config.yaml
num_hidden_layers: 9
hidden_size: 160
vocab_size: 4096
hidden_act: "gelu"
norm_place: "pre"
norm_eps: 1e-05
positions: "alibi"
qk_norm: false
bias: "all"
init_std_down: 0.00371
lr_mult_down: 0.7
max_grad_norm: 0.5
warmup_steps: 200
max_seq_len: 512
train_tokens: 121200000
MLP neurons of a small language model. Each row is named by its layer, matrix (down: output weights) and neuron, and shows model dimensions 0-159. Each number is 500 + 50 x the weight over its row's rms, rounded and kept within 0 to 999. Numbers have three digits each.
A block is one neuron, or neurons of one layer that tend to fire together. After each block is what it responds to, as a language model described it from the Wikipedia text at the highest values.

L4.down15:533471486510453482480497491516529490565531436526430475450486426509564439585506488554468486457497427491483456493452560530561576597492407587446399533505549441466541503492462458546491544514509409504391470388547503473515539474384459501526443501645530518458417462505484416529432452511450518400414497418523559468591460525448470474461535434508410521517488528503473513492456452576493509447479538490405523472496540453416557478457505387508443452565465485487501520450441441463586452453572436
L4.down88:526492488505518477560547478491520530528574421509520609512534530519561512577501584535496548470519436578502483489520566562577579592488480626459482563567583430528544576526579469572500616480531490537487490424614458498449535522532550564569458516594533545558459509515461472493503512431437487482449542541546514493555548476516526562489509463511463536500518568570513477530514499526560591398604572485467590515482485492429548522526589517501482507634557522527468560452432448476513532563611517
L4.down119:383518542459510503469437415499516504405522563430523468465458458525474538540487546467498477574536552480525451421525558474361470509411475508467491545440572488399552549445533550392505464430511436467527590469466522553491386529534498526483518476567455581505517452486496530544561495517566448514463604505538480464569526473562489506520515503570522542576548593433450515520530453465571533446516434427486491568467543501420450525501487606596599533505496517381501546520467436472548422452485450
L4.down177:569430478522546475584506465504433504592602559470552535546528555604566536591522541504532585525508416529438559473500553500597598526558502534440492556486561512499519557459531376509433539448518500522445455423522418391516517485476487476585494478587481600453461510516489492532524521500441486493411505520548480454539581523457504497542548522482487468574481528576557484580514456550579601465589524455488515504543565457451643559509550429513464527557533516475541513524459564490473481498566441
L4.down183:587473558548600494586542459441531549611554538449535555543521597588595552589522551532508605548529485588481509553520515543549557503555474532454483532547498461475515538465549413557493584453527518504460445484533447412491522540510546563533485509576521567484503490512494481518464564465469480512432560560588523549524552466533494574517478561464493526601519544554551520561533522518618592486548548459483523566538558529483590530549597523518471508593503561552484542578405568516499479506582448
L4.down239:559543461540503466464521568605481482515517450532454394539484535508494466421533477547478496514442516404578494538538632523510530458499480513484555434518536540522541391426479496524558474440467447496425474534478491513542498485447427436479517502489408563424421471572565562620447464549494539417531436498477598444513459458402409419506555458588515512470503469398423459501564519555530497501442487480462447447584510472548508579386489486569536453463468453483450441505540432487591468495507513
L4.down253:517421464515463429528481415487469497576565524475512496512435484533491510535495489537508515475447417448450515469499438457469483446473453563410494515441492480454499506455486367483415513413473523460408369354504378428509445444497486503554511473556464510438455495451448437489493482506432477487391393501533552480486517530418459446520462471413514451569423479501535462570434408521504579444537465511415471499504546519448590474494480369457469496482508552517528493484392517451464431530521462
L4.down335:517452439569538438573479441489480514542463527471488502482480578582481553525483474489499543499492424468521492487544496500475535485537510491449506500397478510518464529477488399524418503429470555479424381459504410377480442439532438351544530390480484506432482582566466484548493533486455464453390429451472532422463520480522423448528492499486467457537418424466541468572447402481583549463529530486402472456459542434454565524418510428461493526486535613483539485538483557483460455520586433
L4.down404:524440470543500464556486484493434464534513459466534529530515516546537527555493534511499545496514375472499482454526507526582600515519483500427500509470540477496466551451543349493463548444499516489427425418569359387506494459511457422570497415503469548434439507555460480550490502466413488438403469498468482403498541446475450488531536442469455456521412532530530423558478445521575613456574510467445485439505523442435632578440550452517465493576516550429494509513430511446476492501556424
L4.down417:542457484544493477569499493480412492545611520515570453553478532549526533492527529498514517544488412472468548499532476502562518431492467558431566517449528526495495497451502384493458530426524568461426436431526316425521476462500471463527533470505426569419459532476508511584448515546407521472439424518544519442488621547445434446560504482449542454593437489507519410582529457522561607512563430493546472469586545530500603567461466458522552482489490543477548442567460526461439447524496478
L4.down431:540437470514510484526498483502486494506584480550563498488594472541536533562498552459571594518522401477491595435497556536646550575537503548397471553493598485492557577498571406503504556526524465543532482370577420475525553486449485463584463473579483552501492499545452428535489506464458478487432495515474423386534553568467548496517613496479471471536488537581487443485482449526575580450579529485494524439596464486431618555496520455515497492585493494420491563480469462470509513477518473
L4.down465:538452481541567454594491439451457521597525557471540508543490593592512582539511508488524606533491471567486514508536493478534555505571508516457511499462504546529497534469521381518426533447467567504426382452527393384484473486502502401560541478484490500443498602535479491537498591503476471516411479459548515472521609542517489488506483564502485493601465465536579508594486446509580586473560547494469476524532603483485614515493531455457526543525527622489515477567490610508433464564545466
L4.down544:512513517489541450474488480493464440578519539502482419556455546502506566461517477494464538503444529508461466494496546464533549498520458481456475445612509568502473406428460404505535535432437514479381349411508431392535526516436456463532475505504425456399424515416486445523420546490493437495429474442591497592542526508426515425417440515499435531557448504517497516510469492509525520531439508536501398505562588501499572538447496430504490431503459480457431412554513503510462387510398426
L4.down550:541475461487510485491522503496440492560540382519449501522496561553601471540540512555429559484477491548491447524485559562612597593510443542456418439531551475477535482473475458564519507514471476518382485425568472460498521482336520479527472530562502525423412506525506472558432491484466532404458528409539576459602552493452476516433507469526414519520516475550517526565541529590526583451496526456452536507554588477480576527471516432537459446590480513465429474476443486411583467517579447
L4.down600:524482459529524447522500455543447482589595535524536489542511523532525551512529506508511566515455440469474545454534562493602580531521484560424496486569604558528530482473510419545524566425453494484410358364535406411544551485469454457614478524578435540413407504485477432555486540503447466517422443492548530486536534544402536426465542493513499521521455538543529482548466468550532590492513501537436431444562571486482626553459527386500494485536509495462462472529524457501469439543496460
L4.down621:508550536524487469415493494549504449517488480497440442549446475487480490460504482521462469494429501429485444528484533485485522486491515467451450421559464535508436395475451431505555503439413487453392359402474471449567486521420463479531464501493399467407400452435480459512434492481499411491423447444501520567492441455422489374409457464485466540474441473487489497485422479526463491549395495525442411478556547484490546499415486396541466445486448467455443443514528446492503383485398433
Second word pieces that finish a split word, mostly in == section headings == (Bi-ography, Ge-ography, Waters-hed, Se-ason) and table header or data cells.

L5.down66:433529504488421563403514595532424495431488542562454490509534515517528586483513475490504488539483573580564450503593539442549533541487551514440545550469431504520556474537467491600464458548478450517541576454476515577434521553562464469561482481517581511527492551486485357483534537524432517524491600564610452484493515460507473443556530492389397535480495477530520475513472541427516411525541479582483562425500467546388435468515602471391486513482458411519493432500539424517424515512443506
L5.down444:450539460460547470473526489517522476623532490685440522416468501644525477405415450510542540478509383490588465546574415469526417613522468513437438460523574471535581471541521470526530481405518541469458461445484502564493443477437507570465467432519481433531530534555537380443543492495512501545586539525529476503382462416509523430526454574440544551535500463522533496471545507497544447435517481532513537532540538515506480469579523531516540463478537406524514473499546515517477549461472530
L5.down459:448528623492528564478567452535466465547455466521470551541470480575448479549475387515479487566469514502480497455504599449511533518493445514481459458496530511468525425575528559529646412525413489538492484523463451558391534488537519511449489545463584424473527585480538400554551461499493510486522530458467422478406478456531357515558466480466379461466497453456585488555465576412416457541527461540416571529523527535422495491506529605469538532533472520520522521493508561593558534494457535
L5.down619:541481438468501460446450529501609451493512575581505515378544604521482465470492511471479505472494526559445470544433499401549497555561524514584486503441451560544438526511517530533516564488513573505557465444531531433433521495547563520512438484420491540430471537435414321542483413453545509481474571505593505658370497436488517505523510467527523470520448403488560525473484510569420550541506463488469504488496425515462521490513611569513507507547490493520545496427482563577481448481551493
Commas and periods that close a clause or noun phrase, often right after a proper name, e.g. Pompeii, or Jayabharathi, Adoor Bhasi.

L5.down125:409507513551497562563547469509475441475466436550433521509456474507523557479516441547507509428501478550444594486582518548557537551444503489492464607555592511495569495408497444416542393562498510497489460572510471540541498490496520522538568421442471496487465466525554525492448508587511520492449459522558476516476501528468496483561515474460431485650515513534578387540440463411509565462533389471493598511448488450472426408535541418517517478506600581565399525556475407457463462503510421
L5.down186:404517490528431522500520522505487435578526492540500455471516555503493609545549627472513425520503499574527501418540510491477461493562502513524454531515485476474573600417481570426552529471477493479555504507465492478461539389453500592526525416541530551476531491529521407480564479493432422377418584526530563642496510502506479433523418488446542554570513454461498512481429512458455564507539501480401546518485414436606492426527520504494536476521517545470473427482514504402567461603549414
L5.down336:419495494436504518494578518513550501507507420470425431433518520503503448597523550563576541521442523484574571546431529395533515576472500459491515516494435520539540466518352433555473469517482457535462487585492483505540487499493427439557509495383534459452526475418443440514462444519529485551462453509453560505545540517432452629464565547424424550543517416545493510487455444607573552498502438490432485498551455523577635489504522480507543478386569495575442519489555533444459456534511508
L5.down599:446504532547501454529626509553533479508508462502445461471509495629534515513464498552446537492421617535524484550528566486425485512493490507517468465503504499496507578459483560604546418416467461505530477477441540499562469553495445609364500450461508534502455507495491369459467514475502516455343580504480508634454460552532589551438557540526502488442499470541565567472466543527540463498477556504482506442551547524466425564432392492591472429506419473470531496523530526522548412513462540
Prepositions like of, in, from that come right before a place, institution or date in biographies, e.g. University of, lived in, native of.

L3.down332:527432518582427526469470543461466530444487475461507480510503490501450482522489506567492457517494604491434506539443551463514450527437551523523517429496595527419484467534501420449531522483439502491487509454470506440395555545520427361549602449406492564501445506578492588495537550621510465635573468536606444474486489558509512418540480479560515568539518464489563533468517478452513504445590465577595494500428550562570458436457424482459512493581467485552437420503530491574477543460435465
Commas that close a noun phrase or clause partway through a sentence in encyclopedic prose, as in "Sheffield, South Yorkshire", "records, with", "another option, but".

L4.down4:420580424497549430401576595574467506505462491498459573467533574572512502416478531485503495573626562477485530455467429434542517487558467569444514484446518467462466550401514514450594450516468442388530556410552458506431534466525475495521519583508505527416483490511496485579580452495515487424502452537564495457548472444477507539533511521554543510531474506558542401439464588486553466452468362541459525570548533462475519595435536572547477555511478462492508413479471421552437527505492528
L4.down10:455496535417564490496504518597517504415497470570509430517469462558495534427383591566519504550516549552536559514450541451573480575478455530483414494427435497456537440419440513532514455442492515573505472562528530505397573524453462492555513537526476461475527417525459509493423464485510517594523617437490621521533486555497462495396433412524485469531509505408521531526531577554548456526549515596506481466536491444557474636487559465491567421461481513461456489436410542537468460454453543
L4.down141:516468493494472469487535607395490563493558447434422508576613556450500457575481543516458498517451497466540472530515392522442436453510503486411518564540459595489521488446541529423457509418564480579493579488465469479461570529496529496543551588534373549524584498551453653542510552418410494568450549406463555418455518551546538524474479446544576515505445498440450490487508527518565551525528408431510441467571535527444473547444484471484462498498487545468472420459437531522520521495469520
L4.down149:612471518524461465559452565492514480531440566498567535488474534464399466469549513475378540474504530492497521531394551555483477537456556524428475526428485594466451477526567536535500510575446452515642426456511460473405537466481487532578584574413470451424464544491518497447434449460528462596461546561462553404522501435561562426481473481510507497485538443519500531519398520552499496567528507474556455529525465399414522572548415493517494446509487575469554435544471527585557525469549567
L4.down201:539459592493451503471415539578391580451487559535586497455580564471481410491422565532561482466481467516465549456486582462487511493478534522388437581469461527571486496569485407429595522482454548465497488473529477492436485493542554619483486637436494453496479520470541551526476491514483525517576454487530470501463539458532384563558493535506478521426447516545541513573479494479505483439479458599461555431534527517396482427542500509527494445495444500626418465495566506606526491457444484
L4.down235:423518437519544421505462513539563466480401533586437541496482583509537525447444450542570403504539433443481554472526568470542514554522569510494436503558573569568498535402451490537529461453486449496519596436586524516467525497537475443476563435477523512517476597505492511465491423579503487463400446555583503568548531432416516545546474644426461528509567466501463556349525504450560419443549426447496548476464528537488470461452493502511507537525539514457587467489486514492557573541481447
L4.down257:479428460463583430485503513487504417465503460596482564444445509468526435551401504448504522495475535489435529452423525513556549507484545527494532461433470537602481585486520539521455457429452441529486440580537471472459508541433567560454582617435503560512559504538448515435364502494463502473457539520515505462566452495473529483523554517465561495549553536417429493479519437566515524626395456541589493485527567486513449475490536473570472476484564494531446473437646552579493557434432554
L4.down303:579478442467437519479606633509434502493445527516478423607486443485493495479508486508585545477515599446480471520506548504444481539440424476499377520433520511464552463570543610485558395432580479540457418499541585532525465544469456461463496502542508512431487493511536481506550524426510488504568527525524568465564455492502476501398505572513534461556532470506478579595432427460457458484573487450575400558640508515551462522520492572401513541408460478492457510508477508480544438464530519
L4.down308:503417580550509537547555558437450575494586531538422529463522499498526499497545548547523506451447421562494498491484551523507528590475514542536439445567575466488432517549533493527445466484545468473531521539408581581539452446448502398464502474482505471498481470409474540447547523515529495531444542573568565392527437533556461489409449385564493534489479469455584514474532473535587467484554438540460528416496519576355461519530491527491536496408523602449530410391518544567489459559469456
L4.down327:535564466488498486438461553523500425541443538578483527471455516589561526472541464420526475520472414537579496467468512438528478449543510551462470542487503513571532455566631414491459480506470446577536483418538481516492459388506493498621520519502518506530494528489423405381450553420479517431550572533564484489476488486536592480463563518466486462388486378619521448450554458525550516451521458492523483501546561556436453608522579534537577491466542502489589474517417492442489525436466539
L4.down349:429501566425435435430528547514593515528531574531502441536594473505526513597463507490500545535450461384540522510389516436526534475506515583515493427483487552381488482495500530524467623434559471519455586507505474561479478543482468512466520474583477507518450541539525361465419432520544428478470514546459523470417463544546565463527525525526407556526525538593556574431512491455471502516524502562424551514556484532444543562402435503514463491487473502590441531479453539416494527580400533
L4.down374:491572451555422460517502491540560532479469610500535519492409517481448430573536517553454555467546442508521484413584576513454577493522535536544464467453481612541496503518524476535529520539532500495447489418436465508503451543562534514462458556466440422566528459424459496397377500430516559533462556430406502471534502520559501538427509535582577511432506456488487422456396556430527517459437446564434547524497470613546582526445573542489570477508491467463473450445567455585466545464468436
L4.down410:564436546447464578480457548589474435490432436417552466538396480521559508483553576560515549522538588449509474505502539484533531487491435558413494522530538495488450464525468527499478493482489498573464491575553451472420524466593609591494522505482478535485541510459504602465560523511434483454467458419453494393527457419454501476389450509482438533490582471426519551527534472539511510574482494533556520503505520550542432517580482355472390468523517520459489454600478426497630582467482481
L4.down426:553464483527382643574450564496475470535505455500466437617522398498502443509533496534520457528484475552447476538391605515465464575475525448428507457409522525485601463532520464468539501523469427550503514442489547498433500515474503418533480463526507546521475472589528454541651463510439524584580500497556477457470490510581523369522457479536534454455440560515551549476523570431565470489510482514536515465533589515494403538521536490472452459485522489588420436461613466494505487520437517
L4.down515:592503477407547391471497543473455483531465505531514441544577473524523387510490484503464570540489503522376442546470546592456620612549540456554485445514528492472530497502566498453432459497516417486509488550503563532499492546423444519511468511485459587523449467514462545570448586467493517523517520515587504433501455520491455464612446463354473609461513402532499450480426489565483492545622516511512544443367493458447525495498508408482535496560530507443524534526546485522508573517565493
L4.down624:369498544439448533497433544575548428558572646569581522599495470458552493513499469545490525579462553559487537488607493454440509470488563486556461460511516510426511649433481532464546477577519522517473566548491515521525572475545409477486502455537484443501497467447550466431449426476397506452569465480479423486443535487459500470560489490421476571462491494527571545394486431522463494436441462566461501540538585513436526486430508531565497468475525558600433508484548495442461553499457458
Commas ending a complete clause, usually right after a noun phrase, before an add-on like including, which, who, such as, and.

L5.down149:533435542549467462517507527570581502529544479464437483541543547499456495471531516512508457499514364445483482466445538449491451421443517486517511519540557509431480614577581422530456551482506500522509512550493557528458472488585528473463505371501475532535588585459541464472507533499425485526500484555513478521536573436535451507584514462550437394555384596424437473576551449584612533532556499479538473487544527522460540478533448438457616497560556529520549539555497523473592550561383537
L5.down429:562473461540562485522474442563531466531628480569465458576596534534465451501514459551430502547539410465425450454401559443482510484489484470446482527585554558487544488603520481538544550538467465594486450422567562606485520480497514541510506480539457470524545562568473469553537480531454449490486495454482430479565609452451511422491523535513479403604479570513519565572457486575604544508536513576531432430563515499417552519505471406450564470498573491461521499544501565472512499615475510
L5.down564:536546567462509506466492460539457431489481533500545481530483560503468540454517435458481477564520518465502508504533450452467518407593546518543394533586523463417462524444534433480415568435457503503560500524480440573466417481476533519550542526516515518520570553517488567546465553518511475478397528491570489572526487413573468507562507535488474473528418483439621562457536586544528505489417457459474453489554530500520429552423432553471537490497423353514477450514544503440428551603670431
L5.down569:455418381465478465543527479464481442493576387519535429463566534525431443458505457528429475465433487517479435429392498475474393488493442444397479457462535465407549504558446454472531543474411475511479487416553487540490538478466458534470476404469434441467396478498477420492424494406469470423518512490488473484501585426418465486432513487526359408533476438448460462513486476512514504433446421438572516414457444484448506530443478486471518427471496526488451455498470565428485539512456520
Line breaks that close an article-title heading (= Hurricane Fern =) or section header (==Topography==), or a paragraph-final period; weaker on mid-word fragments of names.

L3.down356:539547447583481544424500496466486407456465531529483522409558530458493380479528512515431450494478477601420511461584501438363455487544428477530510495546539516442498519540466476533507463533540512549504525451514507489486555478488600629461616399553430523515513563540443419587494500559440448469449496498445440541535474482434459468534503513534569494532580543508591558436514560520488516455461512493485532492528417632441520495465442587535416520541574459452568449461553434452476516502471551
Mostly "of" (sometimes "for") right after an abstract or relational noun, as in organization of, residence of, area of; also word-final suffixes like -er, -ing.